config.toml
num_hidden_layers = 17
hidden_size = 256
num_attention_heads = 4
num_key_value_heads = 4
head_dim = 64
intermediate_size = 1024
vocab_size = 1244
hidden_act = "gelu"
norm = "layernorm"
norm_place = "pre"
norm_eps = 1e-05
positions = "rope"
rope_theta = 1000000.0
rope_fraction = 0.25
qk_norm = false
attn_scale = 0.125
bias = "all"
tie_word_embeddings = false
parallel_block = false
init = "normal"
init_std_qkv = 0.04
init_std_o = 0.04
init_std_up = 0.04
init_std_down = 0.0
optimizer = "muon_variant"
learning_rate = 0.00923
lr_mult_up = 1.47
beta1 = 0.93
lr_head = 0.00747
max_grad_norm = 0.5
warmup_steps = 200
schedule = "wsd"
decay_fraction = 0.62
decay_shape = "pow"
final_lr_fraction = 0.1
batch_tokens = 65536
max_seq_len = 256
doc_mask = true
train_tokens = 471300000
max_steps = 7192
dataset = "wikipedia_en"
MLP neurons of a small language model. Each row is named by its layer, matrix (up: input weights; down: output weights) and neuron, and shows model dimensions 144-239. Each number is 128 + 24 x the weight over its row's rms, rounded and kept within 0 to 255. Numbers have three digits each.
After each neuron's rows, "fires after" lists the tokens most often just before its 100 highest values on Wikipedia text that the model never trained on; "fires before" lists the tokens most often just after its 100 highest values on Wikipedia text that the model never trained on.

L8.up531:110108146143123156109091147084152098140126123099124124120149111134156136148122123141101118151064167147077127107119131144126153116068081150154117108154158093154149137101084120125144146143119151128181147129083131097106197168154106119097152117110100088110140155113143120144146104143119137149
L8.down531:144124126146101116090131127108114131132103135136116173078128126132115113121135115174153140159116109131138174160093136110106111119147167126143086094147163072159145119142125132088116107166125138143183152097121162069131116156108111074121140103078127105129114109107137113100151126143120223156
fires after: "|"
fires before: "| ", "|---|---|---|---"

L8.up177:118129136131107126127168091119159095141129142147132107120130108114119127121150168166180146098094138111131155118160139134096145131109140097143119118112117109131106148123142119113149147129139122117134131096143137216138130144087118107124146131167160151116122116127120118131136110091139137133
L8.down177:152150104115183150125136139095092111123125164140111101142093152149187180140151146107134121104132115120170121127115118104097115129163114133084130131119130107143142164175084084097157150111086123098141076107091105117116125122120118131125131143098128105137106134103113080121158157122141142163
fires after: "| ", "a", "er"
fires before: "| ", "a ", "an ", "o ", "|"

L13.up679:093159123181075138147125154128162075151119110087105118109107116133137147109139099119076099149145152119104087115141160133135149085083110133095111118193118121121140115131135115108112121118114106127125140128111111178129111108149127166108140144109119123185149158143130121109134125147122139139
L13.down679:129159139086124137104111114091122110106118149101133138092142163146140118125122144128114138164150114137150081115124181120154160116128123079125101088117133194124131089156156104124115099125118138152126110161122100117129158156140126153139184116145141125148132195138135113122126108141123121131
fires after: "| ", "al ", "201", "200", "202", "es "
fires before: "| ", "ot", ".", "–", " "

L6.up503:152149100135113125136128145111148154127131110120119090138101130122141156136082128140149134111105111122086088143121113164163163093137093117118115128101166077112174138115117118143155136133132080130152091142135122129153128109121110092147177168103128127129133137168133149168095109093074141118
L6.down503:115133130155116120125148116066116131162098130132114127104128095144136157098163122183127111089133071093147146117125081161091080136134109131137142128111087103119129136150150147143166174102138180117153138147103126121129125204121131140100170115098158132145145119140105147149152154119139152143
fires after: "| ", "ol", "y", "s"
fires before: "| ", "tion", "tion ", "k"

L7.up220:105142152121120158117133097125130084144162101101130156117132075174099092134100136096137111105089136115115161150118147124093109116114092146108166168159123146126127096096159128121137124139136122137142099090123109116119118147096154111136139122121107106123125130125123159163133158113110122115
L7.down220:164153130121199139117115121121119117142115102110171142056128176158109121106133138182124147129118149126097089131133129141110146103156122156115124177143148150112164109162124153124140127144139123103093121088151110129158111157050133140127114103126146163121145118130108120124141135122118091093
fires after: "ch", "ang", "ill", "ey", "- ", "l"
fires before: "ec", "ard ", "ard", "age", "str", "le"

L7.up645:112154146144119114183169164171175102134105120134130105103125115102150131149110118124159107097120090095132082130078162150131137089095138135089152111143130104105123136129159163138142136131084139111055130124082100103125142137090162147157124143157146113120127117172143167149148137132129148124
L7.down645:115144172131139124099145136115098125118141086178111128116129139077116186138141132109099115127164103087130145153116121149129102131143106115145134104092167112147115112111137151096177129099123183119082162085113128127147086166147093126147159138130141146157085146144152101142111141104112145105
fires after: "| ", "Ch", "l", "rel"
fires before: "| ", "ti", "i"

L8.up22:075136115122125110115144094120122178160140110123141145134137157141126162134104169118163105076121172129139157116089122148080113149101145140098133113084105113156129154159111118159139113105141097156137165180166133139134109116131129117138109112154178110145050102099129124126140177117115121127
L8.down22:150111145182184100097123119078107146083103104166104114136132124145123091121156114108130136091193093135147147153144110157145074113150096164161116124088154092105095143131119131159126127114141177147137120118127123108139112127124106098107117135130122169123093173150144127196126149153161113099
fires after: "ch", "om", "qu", "i", "fer", "n"
fires before: "ed ", "e ", "ing ", "es ", "in"

L13.up458:122124160154124121134141147122130137140122127179161113103094123115088143148138118139105117131166144113108139126110152123089122148189143084122154157157111167125115108144146117110138145160115126140140135141120127162188105152132149124150128145149169115112137120095109141115103167139117054115
L13.down458:161125106143133136142095139122124126111166171111133137130143121176143137128110091098094101119133111116117140164135150091156120153102165113151135117157105141143119140071116089142123129081115153119168167129133093140112167097165113119130130151125121066144078074114130144124183114129116111132
fires after: " ", "| ", "e ", "t "
fires before: "\n", "|", "\n\n", " "

L3.up321:134123118124115115122152129088124117121126151097104157120108119100117100123135122123150132137120128125193143111123130147099144165105075128088124118155137143107169093133084097150117150130152146116143125122128151133112146108145154120151128103117095132114128121132172155151126135140119126159
L3.down321:162133141166084122127139085082113103107106142140158167128112162128143146112127121124141142122134154119154150133096082167131159108128162114126149133117107112102087089124114123099173142126155149113146130159120122160146152134177163133114122116131091108099126109121167155130129136151111255143
fires after: "|", ")", "3"
fires before: "= ", "===", "== ", "=== ", "=="

L12.up194:156133152116111120144127113085109105142116079118123095089148116120132096112151118126103121112094129106124086113142141123101130130130173167111129097159138121105114121116107148101140100175166064117149139166141159150101139124120123109093132179133101159097121118089167130074127152143128160143
L12.down194:139141102112123116128119099111144113162133129125115134142150121141128153113139138124125095123123116133132121113089093118146130096170123088130098110141146134116142144130146123109116126158124122121119112131092118128115123128137150119132145108136129134120093154119152145103143126116150255121
fires after: "|", "."
fires before: "| ", "==", "==="

L2.up766:159069158114157149162150132117099121160137076140123135106150129115106148187112099136078092110135119077152129178118129104151133133135144148123118153119135150126166130128103120143133118137140089142130098119119126140098126103115136103132163126171114124134111125127153091115087107130111145144
L2.down766:129119133099127108158125138109135185130125081125171145046132119113136125146164136116114157138109140113113103141145113122155119163101137105127102141125177164122126144103109151171109091186136109148128095127131172130135125121107158123121121118137133086190122123175138117096134132096126155118
fires after: "D", "T", "), ", "e ", "con", "22 "
fires before: "ision ", "v", "b", "n", "t ", "is"

L6.up862:134097095171094123145138098139115139123144088102098123086098148177115173108105159105134134096119145138104123118141099107119098134130155160149132123129148094145149116112128127109109128114136124109164161121114114160204134124081143171121173120139122143123145163146123106146145067128116144129
L6.down862:112099124145124074140110136180129104129106114104090145150083130160104119137112124108141151116120126115123103109130153099111121077134128121159131133117143127132133110105146132136109160121182113136110106132154149137152146151060158159121111128104166141136143106168158180090121128135134196095
fires after: "| ", "the ", "R", "(", "s"
fires before: "| ", "A ", "ian ", "e", "u"

L8.up292:140141143154131175122090106116143076123119130111128149094137151110096145078090097116114135121122143096083124119133133097101066150078138169127150174102145154159140116120128131118130118135092144161114112152126103120123131133145138144152146141112130109132146090127109168127136102148141136109
L8.down292:129148124140113168149122061110120089173154115124139116096173131116158165147115149129141157115110154101165127158153135117156147093122092133145166103133125189143116170147113138135118178101109131155115107099115144099168130156116103113123146098129130088126162153109166148103127090121126106138
fires after: "|", "oot", "ey", "F", "ch", "é"
fires before: "| ", "all", "|---|---|---|---", "ard", "ard ", "the "

L2.up842:176139133112071128119175138121165116140154154129148120153114124110147071127116137104147097103138127113138118155103136092132151159102120127155088151150090115132142135101127194128134170114096137150127173089104113118127156088093093133120111107153145160095097166137124139091134127107105140145
L2.down842:143137104121114147115169135153161076152111118093139117106133178119139135126151144140126084097154146125129086128067114126151116172113139113146107097083132149126119130123151158140170135155130143124106142119106144117117148118151126094131132123153115109180112132156145182106161126163121120082
fires after: "| ", "cl", "Cl", "A", "of ", "J"
fires before: " ", "ubl", "er", ": ", "res", "il"

L6.up148:146060124100125134127122157135194136131176123128129117089135108103070111105121101144107153100121095111131101117121135129086153146154140122120111090156133154132131151141131136133091120100087143125152072096123153115131188127106143141169165162120149175111081158094118105148179139113140112142
L6.down148:126112149148134114139096116134121154143118124120121137110119114110152163149181125120126101119102131169143079146099121122162145112082109141123126127112179119188121109143118144156139149165102148099124135143131127139100126093131131100129146129095150090122108157158137122081122128110114184138
fires after: "res", "s", "ans", "comm", "S", "one"
fires before: "t ", "ted ", "tion ", "ts ", "tion"

L6.up961:091097146125133100142089144112141133124172141150136128136123138164103141132116146135124152107134098132111119117113113136112081100090156139143110109110112136155120120131112116131085110136127053116136113131130118130156120110161157141149129090165146135132127129121162128171064141109132138098
L6.down961:093093138129190118104174108098095136131129116140107164134131122179120149076143098096140164131132066105132181149083155124102072116134139134103114121123139133118118146154127163160149110133121130148130107126118131118138143072138121169177119111141096101143137125119138149144171110102123165153
fires after: "man", "tic", "ch", "di", "b"
fires before: "ed ", "ement ", "e ", "m ", "es ", "ing "

L7.up636:213135068114114146140169151120151121129100168103129130163110149132114150124126094126110156110087158124170191115161129171125101106139119145138140092091146108126150136135157153116129119155121149118129155112126125141162134150116159163079141105115120125111095100120126116139148144100125115131
L7.down636:148133085156122157171114185125156124158120156122109128113104156157112144111147148105146152098137104101149149128137149122131112100138113117113137105117121100155140126107136126105169166151093142078103175155086113162162093109083112151093137162112119127107127117136129138134131120136118153154
fires after: "r", "ex", "fr", "Rus", "ubl", "- "
fires before: "an ", " ", "a", "ian ", "o ", "a "

L7.up438:139106134117166118120108185101153139120097121128116136101163082148150157100098156122138109145105134112099110134133121145138156155098100124170082170127116118146136117129101133123119101119109106192139107127132096124136175087139110148088137131195119136098099163145097115138146149112126139102
L7.down438:141102106133120120137147139147131135084143144111116158166116104158150116137162130116107125144172104121083104102093113157125131097175120070119106156096091121151134125148124093137162103150150142141131117153086122116153159106137131092119148088170145151122139144134096108139115150097122100097
fires after: "| ", "sp", "l", "e", "S"
fires before: "| ", "t ", "m", "e ", "=="

L7.up708:124139140146106112134113133138104142185125148139133104129148123145133155169088140168135060112140141130147115095134098136121068135121143157136137121072114110117160122172175156152154104114109157134110155093145115127123101086097139125135126141135095119098143112129117163109125137123093174147
L7.down708:115154139176151086131090102122090152137098111093116138132124099158143136130141110113171102084138138134127101126101095108142077143140126103132063143137099084163118155138091115123131112067126149130131106087169101116073128128120123182113177138155173128125158147140157144149129166127156061131
fires after: "li", "n", "w", "res", "was "
fires before: "ed ", "ing ", "ely ", "ur", "ers ", "e "

L2.up854:150141143107130115089153135140135139129101121170136155159112136131133107127183114150137134077180139113084165136117142152120146086115145164159133114116137121169169158144132104154102110124116143108136129125117122136115121142122072175163109126120163123117131145173153119200096160116119146102
L2.down854:167128134084132160101142159117110110102059105129127167123109129157135124076166141116143083093180129137093124129138124158105133117115184116207130079118151094145143148100129118147116088167099148133139130135153123123095096119150099153153102102122173149122126158152117112145134146127125147105
fires after: "D", "H", "h", "L", "B", "k"
fires before: "ision ", "am ", "bo", "s ", "es ", "is"

L2.up626:140124137116100107112120127146130118151094142167131068131144109107183084146133128095148140123148124113132106132110105141175167095101155072105051108110095137132134140114124131152115083136137165134181180113131136143116137138103122116151143106124148116096129151117151133087137147140097132082
L2.down626:104133126115122131118149131153123082120100120158136115128151125121161135120129160057153123166160143118190149125118099154172131113132078130149122116136058156168143162100134136157111078148129132155146167131104146149126160133106152119158139133133146166110128167134122136110141129122111059089
fires after: "| ", "- ", "e ", "of ", "C", ". "
fires before: "di", "ubl", "ist", "res", "i", "e "

L12.up412:116136132125119157154156104088128134121153140120106084157148171138098097137147109101114126134098130101107106120092138124115116103146138140103098111148144113115146155149104116083099142130103102129167171117107117122107143090112162092120131154124098125087155129119118143117122119122131183146
L12.down412:159133103147129138129142116112102091146103116154123109102157119136119108109141121127121125113115144103154113132124135116086148106119119124107128127146118127126137127123121150151109143107137140158124127126151111125107139111116126147121135147121126115102136131128157108126142138132127255154
fires after: "|", "."
fires before: "| ", "==", "===", "== ", "In "

L6.up409:132088123151116119164132136127130160126126082135129123128133152111100110139127128148126132139125134085153162073114184149200093139108161145107150118133131159150164135126116095092135109147146123112106119127131103159113075055128139141158149133133162138111132123130135144168137120136102128159
L6.down409:135114099144136146137147119104115164137151125128139066088101091151124098120109153108139164148157134135173142135120156194187152120152161117133160139109167124118109109114125085147152052137120140089105103113130128121105137106083162118136114147087165133150143124156136149127151115083129187114
fires after: "y", "was ", "a", "dr", "er", "ed"
fires before: "\n", "in ", "\n\n", "h", "by ", "on "